Weights of a small transformer language model.
Size: 11 layers, 8 heads of 64 (4 for keys and values), MLP 1024 SwiGLU, vocabulary 32768, 59.5M parameters.
MLP neurons of a small language model. Each row is named by its layer, matrix (gate and up: input weights) and neuron, and shows model dimensions 288-415. Each number is 200 + 20 x the weight over its row's rms, rounded and kept within 0 to 999. A neuron's up and down rows have the sign that makes its largest values positive.
After each neuron's rows, "fires in" lists the words (lower case) most often at its 100 highest values on Wikipedia text that the model never trained on; "fires on" lists the tokens most often at its 100 highest values on Wikipedia text that the model never trained on.

L6.gate1021,220,216,222,184,204,171,215,199,212,183,241,181,217,210,200,181,173,189,195,205,180,206,182,202,194,185,197,200,172,259,232,175,185,180,183,209,185,221,214,154,181,196,158,173,231,214,190,233,191,203,202,192,196,214,194,207,197,198,200,195,227,188,172,183,209,230,195,211,232,222,222,176,232,183,233,161,215,228,191,223,172,193,174,167,227,184,178,193,188,176,178,199,189,195,200,165,151,225,204,163,192,215,208,174,159,207,208,202,184,179,231,239,218,217,184,193,241,179,200,181,216,199,182,206,250,222,200,184
L6.up1021,217,188,195,182,225,166,185,208,204,214,198,169,211,198,175,205,187,218,205,213,141,188,186,188,206,188,206,234,184,190,181,220,199,220,209,235,171,193,251,200,200,195,207,207,193,179,211,169,211,185,213,218,187,190,192,181,217,191,251,168,192,205,178,189,182,183,202,175,188,165,209,189,210,219,227,158,201,210,222,217,201,218,167,226,200,212,193,200,213,227,202,210,185,170,241,203,167,207,213,197,228,195,199,223,217,189,178,217,174,223,219,212,202,205,200,192,183,191,200,219,210,169,184,202,216,197,183,181
fires in: "of", "as", "each", "with", "particularly", "the"
fires on: "of ", "as ", "each ", "with ", "particularly ", "the "

L6.gate780,169,196,198,185,188,201,224,164,206,205,220,165,248,217,188,186,190,222,235,227,224,185,197,217,222,213,180,204,203,193,231,211,177,205,193,184,216,198,169,193,178,210,202,184,228,165,187,261,242,179,209,195,204,196,186,190,186,213,190,195,201,266,216,175,172,228,207,219,230,211,192,182,211,248,203,201,171,179,195,186,188,222,200,181,173,193,200,204,174,176,225,184,230,183,181,200,186,181,216,213,220,224,201,145,210,198,184,179,191,193,245,206,191,217,257,217,190,166,223,179,209,166,218,173,200,234,191,197
L6.up780,232,199,221,158,211,213,185,206,218,221,189,207,155,208,198,194,207,217,214,232,197,197,225,203,182,178,195,259,233,193,240,179,234,189,235,190,194,209,200,218,211,220,189,211,221,214,191,224,175,200,230,194,201,227,178,180,203,225,185,186,188,220,227,192,192,197,189,196,216,253,199,178,157,156,186,212,153,189,175,197,241,184,197,196,198,224,224,195,167,160,209,234,191,215,206,172,221,204,206,167,227,181,196,193,194,217,189,172,172,157,182,246,197,183,205,190,157,223,167,227,216,172,204,186,226,181,159,176
fires in: "such", "known", "called", "named"
fires on: "such ", "known ", "called ", "named "

L3.gate827,197,231,209,209,222,208,198,186,214,184,244,200,194,225,224,226,228,206,217,177,193,205,176,173,236,228,202,236,215,209,217,211,237,192,176,209,212,212,242,209,182,216,178,244,203,194,170,223,201,223,209,203,200,224,193,179,200,198,195,173,206,174,192,223,211,216,207,190,199,214,151,193,232,201,233,205,185,220,220,203,208,192,212,213,173,221,217,217,193,226,192,188,203,182,235,207,201,210,187,213,176,233,166,219,237,223,204,184,204,183,206,174,199,240,178,198,212,183,212,201,233,191,164,211,202,242,215,218
L3.up827,223,185,171,183,188,186,169,184,239,170,195,191,200,233,213,228,222,227,214,252,185,240,224,219,204,161,223,201,197,165,183,175,199,207,200,201,178,207,204,184,196,216,198,176,184,201,244,213,187,193,189,188,175,177,215,170,171,177,227,191,177,246,204,191,183,159,217,197,223,214,203,179,209,235,179,181,186,211,191,190,175,204,189,230,198,188,266,176,180,200,208,192,189,169,208,232,187,181,216,204,180,213,197,226,172,205,212,192,194,216,196,165,184,223,170,208,183,194,190,198,202,204,228,179,235,196,191,218
fires in: "and", "that"
fires on: "and ", "that "

L3.gate59,208,184,202,201,215,213,222,206,195,196,188,198,180,184,209,192,179,190,215,161,186,209,161,223,229,216,218,183,177,194,206,169,213,218,193,181,181,220,214,172,171,218,260,203,212,206,213,222,208,193,172,229,210,196,235,183,168,214,187,181,195,195,209,200,201,197,198,196,225,186,143,201,235,237,195,212,205,195,212,203,203,211,195,181,185,187,216,204,197,192,215,160,178,211,209,171,169,236,240,219,210,197,169,222,203,208,222,210,191,229,243,198,224,217,171,198,225,197,179,221,176,192,187,214,185,203,200,211
L3.up59,196,215,205,251,222,170,222,193,179,198,204,227,208,213,223,224,240,214,209,177,206,189,206,212,217,203,223,210,208,212,207,188,224,201,194,188,175,221,213,216,225,183,221,162,217,187,226,198,185,198,179,133,151,225,209,213,223,197,218,205,191,222,200,171,229,178,190,162,185,198,216,208,212,223,224,213,232,229,184,192,189,172,183,196,234,207,204,214,173,220,175,196,220,203,219,213,193,187,196,211,208,194,184,218,211,192,202,176,185,194,214,206,209,220,188,187,217,202,188,208,198,192,191,229,204,212,222,206
fires in: "and", "early", "two"
fires on: "and ", "early ", "two "

L3.gate743,226,183,200,154,188,204,230,177,162,224,212,199,215,200,182,221,194,179,200,216,188,231,203,163,177,225,205,155,193,232,198,164,216,194,220,220,174,195,205,194,176,216,222,154,191,199,179,182,213,232,208,200,228,179,213,180,212,192,169,207,161,197,229,197,224,198,203,184,204,195,159,205,175,216,184,202,216,210,235,188,221,205,176,204,210,240,217,230,171,187,211,184,175,207,172,200,204,189,208,199,223,182,177,187,212,208,170,187,186,195,202,210,205,196,201,203,187,228,210,212,185,187,187,210,187,201,208,189
L3.up743,189,167,185,210,199,179,227,206,194,213,223,196,200,241,224,195,183,213,163,184,241,217,182,180,183,208,209,201,228,197,163,232,181,186,168,222,158,215,217,185,175,204,214,217,192,232,193,186,200,198,207,219,199,197,227,193,187,216,199,201,176,233,199,229,205,201,215,180,223,198,168,201,201,218,183,185,212,230,224,209,192,185,179,193,206,199,187,224,194,174,198,226,187,213,211,217,174,242,228,206,207,180,164,179,202,192,195,169,181,220,193,205,226,211,223,174,172,200,210,182,176,182,237,164,208,241,150,186
fires in: "its", "final", "two", "s", "present"
fires on: "its ", "final ", "two ", "s ", "present "

L6.gate206,189,203,206,159,216,205,224,170,172,163,191,212,191,197,197,195,229,194,242,177,221,194,180,234,188,181,199,159,150,190,226,154,216,202,189,234,171,219,192,191,182,205,197,230,236,175,207,188,221,189,201,195,217,219,202,194,181,216,214,242,233,228,226,180,204,199,219,213,211,192,184,223,188,216,202,224,158,199,194,190,175,175,227,172,206,209,214,216,158,188,226,205,219,213,182,184,208,179,227,199,190,186,187,192,187,178,166,188,170,212,197,227,195,200,220,176,197,157,225,209,203,189,205,192,187,219,209,191
L6.up206,226,205,210,214,173,179,189,201,208,219,244,186,186,227,192,190,174,187,162,209,192,165,215,198,187,195,223,208,206,198,215,213,177,196,212,238,201,185,185,186,172,192,169,233,198,200,199,145,150,255,212,186,208,204,218,205,221,235,227,210,184,211,216,216,231,162,216,196,171,198,178,182,208,178,171,202,173,227,211,194,206,208,190,188,203,188,203,198,194,168,233,214,215,185,232,237,203,202,208,173,186,190,239,197,207,175,215,199,223,200,188,220,182,212,243,203,231,155,144,204,184,187,216,216,240,200,208,188
fires in: "a", "known", "no", "similar", "same", "such"
fires on: "a ", "known ", "no ", "similar ", "same ", "such "

L6.gate540,181,197,243,192,225,193,225,195,226,192,215,219,202,184,212,212,220,186,182,194,201,207,217,201,232,202,194,186,208,185,214,192,207,191,147,227,203,176,168,206,188,225,196,184,182,168,192,209,220,225,187,221,190,225,216,206,175,211,192,219,197,178,164,219,184,199,194,213,209,180,188,229,186,230,236,158,194,183,186,206,196,220,179,210,199,220,202,200,187,192,170,233,226,217,165,217,186,213,204,178,214,185,192,223,222,189,194,197,235,186,187,180,192,191,203,241,198,188,207,210,185,212,221,212,204,173,217,154
L6.up540,198,213,177,176,214,223,238,217,145,190,164,201,216,185,160,190,201,208,185,188,151,242,211,197,161,214,216,170,193,202,194,211,239,200,220,245,218,210,200,190,198,167,234,191,219,188,190,211,183,228,204,212,200,212,184,198,183,205,192,210,202,188,256,183,216,195,214,209,212,180,194,172,191,224,187,197,167,206,182,244,217,177,231,167,207,189,232,207,203,204,223,174,191,204,216,197,212,184,256,199,206,191,191,193,191,239,221,183,195,241,197,218,220,190,170,199,180,210,186,179,171,226,199,191,197,220,194,181
fires in: "as", "provides", "make", "provided"
fires on: "As ", "as ", "provides ", "make ", "provided "

L6.gate157,194,193,197,180,224,237,231,193,158,175,185,169,246,210,151,175,227,202,229,173,188,216,192,171,218,199,205,226,212,258,209,217,202,183,169,218,229,209,208,196,211,213,214,181,210,206,168,219,192,209,187,213,208,239,217,188,174,213,154,229,192,195,163,170,202,202,238,223,230,192,212,198,189,184,195,168,194,212,227,253,212,222,193,190,223,172,214,176,214,190,204,211,205,204,199,177,194,198,201,152,202,200,192,161,210,219,217,180,182,232,224,207,211,186,216,214,193,185,210,198,173,220,211,160,216,202,197,191
L6.up157,206,211,185,204,185,186,186,179,168,207,224,164,174,212,224,192,211,197,216,205,179,223,208,173,180,207,212,249,194,185,199,207,221,229,184,193,200,162,189,179,222,165,193,249,197,205,184,168,226,186,159,207,171,160,225,205,166,186,197,181,163,202,158,169,218,206,219,189,183,212,240,176,219,188,190,204,191,205,208,222,222,220,188,170,192,199,165,218,204,187,185,181,223,214,211,215,183,184,202,237,211,220,214,205,185,219,172,212,214,224,208,229,225,157,229,211,179,183,188,230,198,181,204,199,176,190,163,201
fires in: "of", "behind", "to", "named", "as", "up"
fires on: "of ", "to ", "behind ", "named ", "as ", "up "

L7.gate682,176,168,194,208,182,180,255,194,188,190,231,177,206,170,211,188,219,176,171,220,177,161,205,186,209,199,215,194,188,201,222,193,182,220,184,196,204,199,213,213,212,205,224,206,215,165,208,230,191,203,171,187,207,227,218,192,190,196,204,200,241,217,201,200,243,195,190,179,217,204,182,202,172,208,199,214,184,204,245,204,236,178,201,200,197,203,220,181,189,187,146,206,216,196,210,183,168,185,181,213,195,233,187,187,208,183,171,210,223,163,181,184,265,217,223,207,212,177,200,200,228,213,176,219,196,244,219,214
L7.up682,209,194,209,156,192,172,212,185,231,193,197,225,200,178,217,197,178,175,179,213,202,192,206,213,198,216,186,212,248,219,186,224,211,205,208,167,211,222,185,204,227,216,176,205,236,224,256,221,182,180,171,196,187,199,215,212,206,199,194,176,201,216,185,180,179,182,161,223,188,197,172,186,189,189,188,177,166,257,198,193,193,192,204,203,205,221,226,143,191,217,202,221,180,188,204,175,206,189,196,222,219,176,225,158,224,258,179,192,198,185,205,211,220,165,211,207,229,231,205,180,218,194,219,184,162,254,215,214
fires in: "and", "of", "two", "three", "four", "five"
fires on: "and ", "of ", "two ", "three ", "four ", "five "

L4.gate614,161,196,216,227,207,175,173,218,231,191,230,184,193,178,165,186,167,211,192,197,190,191,207,179,190,221,209,182,190,190,203,195,228,220,192,221,204,198,204,207,220,200,220,173,176,165,236,200,198,213,164,203,187,180,202,173,174,177,208,210,167,208,207,205,172,215,213,224,193,194,239,199,205,231,205,238,218,182,216,212,214,222,176,219,196,169,193,222,180,201,175,167,164,220,214,179,176,219,182,189,230,178,187,189,193,204,172,202,215,211,198,188,229,165,181,178,184,197,216,202,217,254,223,180,169,204,176,187
L4.up614,177,225,183,195,216,182,235,190,210,177,208,225,230,211,204,159,200,206,209,199,174,229,245,221,160,193,182,173,204,213,223,187,164,227,200,235,212,187,216,235,177,220,188,176,214,203,219,215,222,197,202,211,195,178,181,183,186,176,210,188,213,181,221,208,201,242,222,208,165,188,222,207,186,167,170,192,218,189,191,202,202,217,221,203,205,170,207,229,181,219,239,178,185,221,238,172,179,177,206,233,181,220,221,225,227,231,182,177,185,183,203,221,193,174,194,156,230,168,223,167,169,180,199,208,233,199,189,183
fires in: "while", "of", "as", "been"
fires on: "while ", "of ", "as ", "been ", "in ", "to "

L3.gate514,187,193,183,156,230,212,245,179,191,174,204,138,213,218,195,191,198,193,203,231,198,178,175,216,164,181,192,208,199,201,192,215,224,201,216,248,182,225,183,212,172,178,183,239,195,213,216,205,218,201,173,171,181,188,214,181,169,213,205,200,252,221,197,230,235,212,220,235,197,250,190,207,216,211,190,181,215,209,173,216,224,171,237,232,208,212,214,191,195,192,194,176,199,211,235,185,214,192,208,212,210,207,180,191,199,219,210,172,198,200,216,180,220,192,179,183,196,229,212,223,193,179,162,207,198,216,216,197
L3.up514,179,184,173,207,205,197,227,210,193,238,203,139,168,212,211,204,179,214,160,224,204,160,186,197,198,198,230,174,188,208,206,214,182,218,208,182,174,191,182,212,206,199,222,185,197,207,199,189,213,201,168,206,195,175,176,208,182,192,206,210,191,185,194,210,213,202,182,176,221,148,183,206,181,257,215,189,208,164,223,206,182,200,154,236,180,192,223,202,201,203,175,227,179,206,194,195,200,173,186,185,208,168,206,182,188,207,206,233,198,230,213,178,211,231,212,178,196,222,201,186,213,184,201,187,201,182,205,215
fires in: "and", "to", "or"
fires on: "and ", "to ", "or ", "ac"

L3.gate876,184,213,227,208,207,186,211,191,198,188,234,176,240,186,199,209,222,210,199,204,201,171,184,223,245,168,209,239,173,177,179,214,177,225,194,174,232,208,190,236,194,164,180,205,207,214,188,198,201,170,207,190,173,195,220,170,201,188,210,195,236,195,173,207,209,200,221,173,191,201,200,182,234,222,192,204,237,175,156,219,193,184,187,195,170,195,206,172,240,196,205,204,194,218,219,185,172,198,183,204,184,240,215,232,165,191,199,197,202,189,237,171,203,223,217,210,205,183,192,201,126,216,180,212,211,185,190,234
L3.up876,195,190,187,208,199,172,190,233,211,218,213,193,222,217,221,202,193,211,217,225,184,207,191,225,206,238,215,204,205,210,244,213,193,157,207,250,229,197,240,191,187,177,196,161,179,196,225,194,206,177,206,168,179,215,197,160,194,215,226,206,217,211,220,163,198,186,215,196,191,190,174,202,225,190,161,221,188,212,205,222,186,189,181,231,177,205,189,206,230,229,201,180,187,208,192,199,200,210,220,194,200,215,185,179,189,186,183,229,203,154,196,185,189,221,190,181,217,205,200,185,219,213,212,198,228,204,173,183
fires in: "on", "and", "at", "were", "to"
fires on: "On ", "and ", "At ", "were ", "to ", "would "

L3.gate145,180,202,199,174,197,194,175,203,207,190,191,204,202,195,164,193,239,200,189,200,242,220,225,182,215,181,228,155,226,194,193,220,207,237,214,172,202,258,165,183,172,204,220,205,219,194,206,219,208,204,200,173,191,190,235,216,197,181,191,198,223,226,194,228,184,192,220,228,200,162,204,225,189,222,196,214,204,157,218,177,192,201,223,194,216,192,195,194,188,212,185,188,191,226,209,189,202,178,191,184,190,176,207,205,183,175,214,195,238,199,207,186,173,184,222,204,188,213,221,240,196,217,206,197,222,200,201,199
L3.up145,180,190,217,233,197,220,192,206,188,186,166,222,214,198,198,193,233,203,195,219,218,207,192,176,183,175,199,198,216,203,169,232,225,211,210,185,196,217,166,236,225,208,218,224,207,219,197,218,194,234,186,199,195,205,204,221,216,198,208,191,205,189,190,189,217,204,214,217,176,174,209,219,162,189,195,209,189,179,214,174,188,189,194,222,191,215,184,207,188,235,210,182,221,190,215,170,226,194,233,230,191,168,197,218,150,212,197,212,212,194,151,231,203,175,232,210,227,179,194,164,244,210,206,217,194,181,230,193
fires in: "is", "was"
fires on: "is ", "was "

L6.gate909,208,217,242,204,215,213,198,170,198,132,200,203,169,177,193,213,197,206,179,217,207,210,202,192,175,162,208,183,219,177,217,202,223,207,194,187,217,190,191,188,209,213,214,183,197,177,209,181,199,144,205,209,184,207,182,165,196,204,201,187,202,184,150,216,175,223,218,228,209,196,200,185,222,223,224,204,198,186,217,200,212,237,205,177,226,169,201,191,211,195,191,241,200,240,158,163,177,175,177,227,202,199,164,187,157,198,193,174,205,239,191,169,228,154,186,209,194,181,184,198,151,203,193,185,158,187,208,200
L6.up909,193,194,192,196,175,212,172,206,188,195,195,171,188,235,229,191,214,231,190,179,203,210,202,196,184,181,220,185,184,177,201,219,187,232,240,190,204,255,202,212,185,206,197,233,206,203,220,176,217,228,204,196,232,206,205,202,185,172,215,249,233,221,203,220,220,175,210,192,232,241,190,206,191,199,167,173,195,186,218,219,183,152,228,214,179,200,180,208,201,198,191,190,175,211,248,187,192,174,201,220,200,195,162,226,180,201,158,195,197,215,178,191,205,195,175,187,213,205,205,190,191,145,208,226,230,205,179,190
fires in: "of", "from", "for"
fires on: "of ", "from ", "for "

L6.gate515,166,221,203,207,232,196,175,212,188,175,169,197,184,178,188,189,193,193,171,194,199,191,184,212,199,195,183,187,201,207,203,206,206,204,186,203,186,197,184,210,184,235,209,217,182,198,221,242,207,208,212,148,184,211,231,201,186,220,183,212,181,248,179,193,233,218,226,205,174,200,197,186,167,208,242,194,163,184,217,168,183,209,202,189,177,180,186,196,196,196,197,211,228,196,221,180,171,218,213,158,209,182,222,149,205,182,196,175,204,229,180,208,202,171,207,221,210,187,178,226,206,236,193,202,204,214,206,186
L6.up515,193,186,193,207,237,191,233,212,148,185,174,193,210,218,213,204,199,178,197,172,183,222,182,163,194,230,240,205,237,219,197,194,198,210,177,201,191,190,217,224,188,216,212,210,232,199,169,203,192,175,207,175,188,180,163,224,213,203,161,190,210,180,179,177,208,198,194,187,204,197,162,229,212,183,176,205,169,193,205,173,170,206,204,204,181,181,220,181,134,190,217,226,212,220,239,203,187,181,198,227,206,163,168,195,196,175,191,163,191,203,194,194,205,206,231,208,207,201,211,231,182,191,191,215,160,191,198,246
fires in: "by", "of", "features", "contains"
fires on: "by ", "of ", "features ", "contains "

L6.gate261,188,179,196,219,228,202,188,189,233,184,197,210,187,193,196,209,202,182,169,199,195,215,222,211,213,208,189,218,183,205,246,264,209,198,184,218,195,233,197,207,225,201,171,184,183,173,179,179,210,186,233,208,216,213,185,192,211,204,220,202,210,185,172,212,210,196,226,193,196,195,207,214,204,231,233,205,170,182,221,194,190,150,230,216,188,203,228,173,204,192,215,207,196,226,205,226,187,178,217,200,193,186,180,184,165,183,199,211,240,214,181,188,230,193,196,211,168,225,204,216,170,209,201,166,181,182,197,213
L6.up261,192,177,202,205,228,218,226,238,170,203,221,187,243,200,172,163,237,198,187,190,199,183,202,205,209,224,198,239,186,191,214,183,192,207,182,231,230,196,214,195,189,202,185,191,212,187,172,194,191,238,192,196,193,201,222,216,219,212,187,169,201,224,186,162,196,188,198,200,193,196,220,216,184,204,208,191,191,196,178,204,200,225,234,192,227,179,219,177,156,150,220,206,204,212,192,232,193,173,235,184,218,206,170,217,183,199,218,164,232,213,232,186,180,166,201,189,196,184,170,182,184,204,167,251,173,181,208,216
fires in: "as"
fires on: "as ", "As ", "in"

L4.gate46,164,197,188,208,223,220,229,184,201,204,194,220,210,209,206,189,180,177,185,189,186,183,171,172,178,209,212,183,243,184,179,204,204,210,198,214,211,208,181,224,217,242,201,155,202,184,179,220,222,242,173,167,192,203,196,198,195,193,191,197,196,213,214,219,221,227,204,229,182,164,233,184,166,224,219,215,202,216,217,206,215,212,191,175,204,208,184,162,197,210,187,217,214,169,166,217,182,195,172,230,201,163,161,212,201,167,186,204,195,202,164,184,200,209,205,203,220,186,224,211,175,214,214,213,185,203,209,190
L4.up46,208,202,171,172,198,196,218,182,189,194,196,192,181,207,176,220,214,202,192,196,194,204,193,187,210,193,206,193,192,220,213,175,197,189,175,181,200,193,227,241,210,222,193,167,180,205,203,187,173,196,177,170,188,168,220,207,200,173,189,198,203,203,241,206,215,207,223,220,185,204,198,172,163,194,226,202,156,193,229,175,218,194,204,184,197,169,186,220,162,197,195,196,221,189,190,232,230,180,220,215,193,214,193,188,241,183,216,178,189,218,206,211,202,186,200,202,180,204,204,213,184,222,202,223,183,168,223,177
fires in: "of", "as", "with", "three", "15"
fires on: "of ", "as ", "with ", "three ", "15 "

L6.gate312,206,208,174,169,207,224,199,210,211,175,217,200,243,213,217,185,199,196,208,233,159,190,179,159,173,198,208,208,186,191,168,208,193,206,175,204,224,209,203,228,192,217,227,189,203,178,211,202,222,157,197,158,228,189,178,215,224,232,179,211,211,189,205,171,186,205,217,207,203,209,209,173,192,241,197,207,189,208,241,189,194,198,196,184,183,169,225,213,157,207,239,203,222,211,212,221,170,186,193,192,206,212,186,199,181,189,187,210,181,192,212,201,239,222,161,204,220,202,219,185,212,192,173,210,211,213,189,170
L6.up312,192,216,192,197,193,176,202,158,202,190,185,210,196,191,209,185,184,174,176,198,188,215,194,202,188,169,181,181,232,157,189,231,178,172,213,222,213,214,208,188,218,211,220,201,226,197,192,215,196,191,206,221,202,218,192,231,178,217,180,207,214,188,195,185,229,174,198,206,195,173,196,242,192,172,185,211,244,247,216,211,203,204,209,199,204,226,197,172,205,173,172,219,179,184,193,176,197,175,192,178,204,181,199,196,197,167,195,182,211,204,199,198,196,169,203,234,168,199,169,182,177,219,197,217,200,201,176,218
fires in: "his", "and", "s", "its", "of", "whose"
fires on: "and ", "s ", "his ", "its ", "of "

L3.gate194,170,179,220,198,217,192,200,209,221,194,218,244,217,201,189,202,171,198,196,211,190,238,204,225,212,191,197,197,230,153,186,219,186,180,190,233,188,220,197,183,174,184,181,239,213,182,222,199,197,207,170,186,199,182,195,164,205,177,227,190,185,197,184,212,204,185,210,184,206,212,181,186,184,177,211,210,170,194,214,175,223,214,194,270,211,179,238,171,201,198,222,192,205,183,207,212,193,218,239,198,214,175,213,170,194,178,222,215,220,220,188,180,188,189,194,205,189,191,189,203,222,177,247,195,215,209,222,226
L3.up194,181,192,209,168,199,214,214,221,166,213,221,216,173,180,211,182,183,231,254,190,188,187,218,150,210,191,208,211,206,214,201,183,206,181,239,232,217,213,219,174,194,214,224,206,187,185,185,192,192,220,195,190,218,204,215,192,200,196,207,204,169,192,189,186,219,191,191,243,187,190,178,191,186,215,232,232,190,221,242,203,204,170,214,202,176,184,203,204,205,194,168,216,196,171,172,209,217,204,201,159,190,223,174,180,169,205,207,172,177,213,218,191,179,195,183,189,180,185,177,213,220,188,202,218,198,201,209,190
fires in: "to", "favelas", "as", "into", "from"
fires on: "to ", "el", "as ", "en", "into ", "from "

L4.gate639,208,195,220,177,231,213,186,175,197,159,193,216,172,198,217,186,172,226,185,159,231,216,214,198,217,186,212,203,185,194,219,184,264,178,164,233,202,227,171,197,200,173,181,221,217,173,184,211,195,204,223,220,200,193,193,171,141,212,188,237,214,201,182,200,211,187,207,215,195,189,185,155,198,210,198,204,193,179,191,216,198,207,179,207,225,211,201,195,168,200,212,174,211,200,171,186,202,242,191,183,229,186,177,196,197,208,220,166,181,236,215,186,218,188,221,203,202,247,201,251,189,199,217,165,166,209,166,181
L4.up639,195,244,198,222,230,171,211,189,192,220,188,215,226,211,185,182,183,184,208,219,201,224,211,206,190,197,179,221,177,204,198,204,219,192,161,197,182,211,195,181,206,197,241,218,219,194,235,184,182,231,200,246,191,222,179,226,188,184,228,253,233,210,195,209,225,206,185,207,232,202,225,196,204,161,183,206,221,215,213,206,180,182,195,166,202,194,242,192,195,247,201,165,214,218,198,171,203,213,196,190,213,194,172,218,219,197,214,199,171,213,212,212,231,185,161,211,221,197,212,207,205,198,184,197,208,201,177,172
fires in: "for", "civil"
fires on: "for ", "For ", "Civil "

L6.gate726,187,174,173,187,227,217,208,190,192,163,215,194,189,191,187,222,238,202,205,173,225,153,204,221,230,218,219,170,196,190,194,199,198,256,183,185,210,240,230,173,187,212,200,175,255,199,200,180,196,181,200,213,248,201,191,180,186,194,206,208,209,174,188,184,207,211,182,208,165,213,203,189,192,206,204,226,216,155,214,218,209,198,210,193,200,189,195,198,196,205,195,226,176,243,188,219,234,196,187,194,189,174,201,169,161,188,200,221,245,199,238,188,211,215,209,197,211,195,189,199,202,238,203,226,206,188,189,187
L6.up726,202,193,205,198,204,188,205,194,181,216,211,162,201,176,200,181,186,223,195,198,187,163,231,187,193,222,201,200,241,243,189,212,180,192,203,239,187,200,169,214,245,207,245,210,211,174,209,189,170,202,223,198,223,239,187,195,224,193,189,165,218,186,197,199,204,193,178,223,191,198,215,231,198,209,200,229,190,228,202,205,208,168,201,207,213,177,197,189,225,198,182,204,171,228,180,205,209,220,212,229,192,176,192,217,199,163,195,209,213,201,182,217,230,211,194,179,212,195,189,195,218,219,212,204,182,211,191,183
fires in: "was", "made"
fires on: "was ", "made "

L7.gate219,156,214,189,180,221,214,204,220,178,166,201,184,210,196,203,215,204,208,216,246,189,241,196,206,171,190,172,231,178,226,180,237,205,204,193,238,230,213,184,189,211,174,212,200,164,196,194,192,216,203,193,169,148,167,226,163,181,212,189,213,191,207,219,235,191,191,231,183,183,190,204,208,195,195,172,196,166,209,210,195,206,197,236,210,212,201,227,181,147,205,182,183,234,182,209,201,202,241,229,192,197,175,206,182,216,217,184,176,207,211,189,171,172,189,206,217,190,176,188,216,243,188,203,196,204,202,166,192
L7.up219,196,212,226,203,186,194,229,172,220,186,197,196,211,202,171,195,211,206,223,195,206,188,227,227,205,198,189,208,189,222,181,173,184,185,171,197,195,164,234,166,189,204,210,233,218,196,210,204,216,191,175,179,163,168,241,161,189,211,190,223,201,205,202,209,253,200,207,220,196,180,209,211,198,182,179,222,197,178,180,210,203,198,183,213,195,205,193,207,201,180,192,257,171,199,177,191,218,207,240,183,198,207,168,198,200,169,217,172,187,223,189,190,166,175,188,179,181,232,202,183,193,203,168,198,181,183,185,202
fires in: "to", "as", "after", "2008"
fires on: "to ", "as ", "9", "8", "after "

L7.gate980,207,245,200,183,198,206,222,209,217,178,216,211,213,188,165,194,197,197,205,199,208,205,206,158,189,197,206,204,246,180,182,154,209,216,194,194,202,186,208,206,208,237,211,185,235,202,212,223,225,211,183,160,159,198,218,211,171,219,189,207,181,219,182,219,252,208,180,220,194,179,225,209,199,222,234,188,195,210,221,184,207,169,216,229,217,194,177,192,179,202,205,186,236,195,200,176,175,216,199,204,191,161,158,234,196,195,169,196,213,179,198,210,185,213,219,202,250,199,196,230,190,202,208,226,172,200,228,212
L7.up980,206,180,177,192,209,205,187,212,195,198,175,165,224,216,190,187,171,176,206,191,191,184,188,218,219,200,166,184,224,212,189,193,217,192,179,234,174,208,227,181,159,187,174,191,200,190,213,213,211,183,201,233,206,186,177,167,198,238,174,220,197,202,241,193,231,213,244,226,221,257,221,201,196,189,205,215,211,193,190,189,204,188,195,149,187,156,230,155,183,180,207,197,212,187,207,201,163,223,203,203,195,211,207,193,196,212,220,158,191,178,182,190,190,198,204,222,171,187,218,203,212,173,182,221,214,206,194,236
fires in: "of", "with", "by", "features", "as", "from"
fires on: "of ", "with ", "by ", "features ", "as ", "from "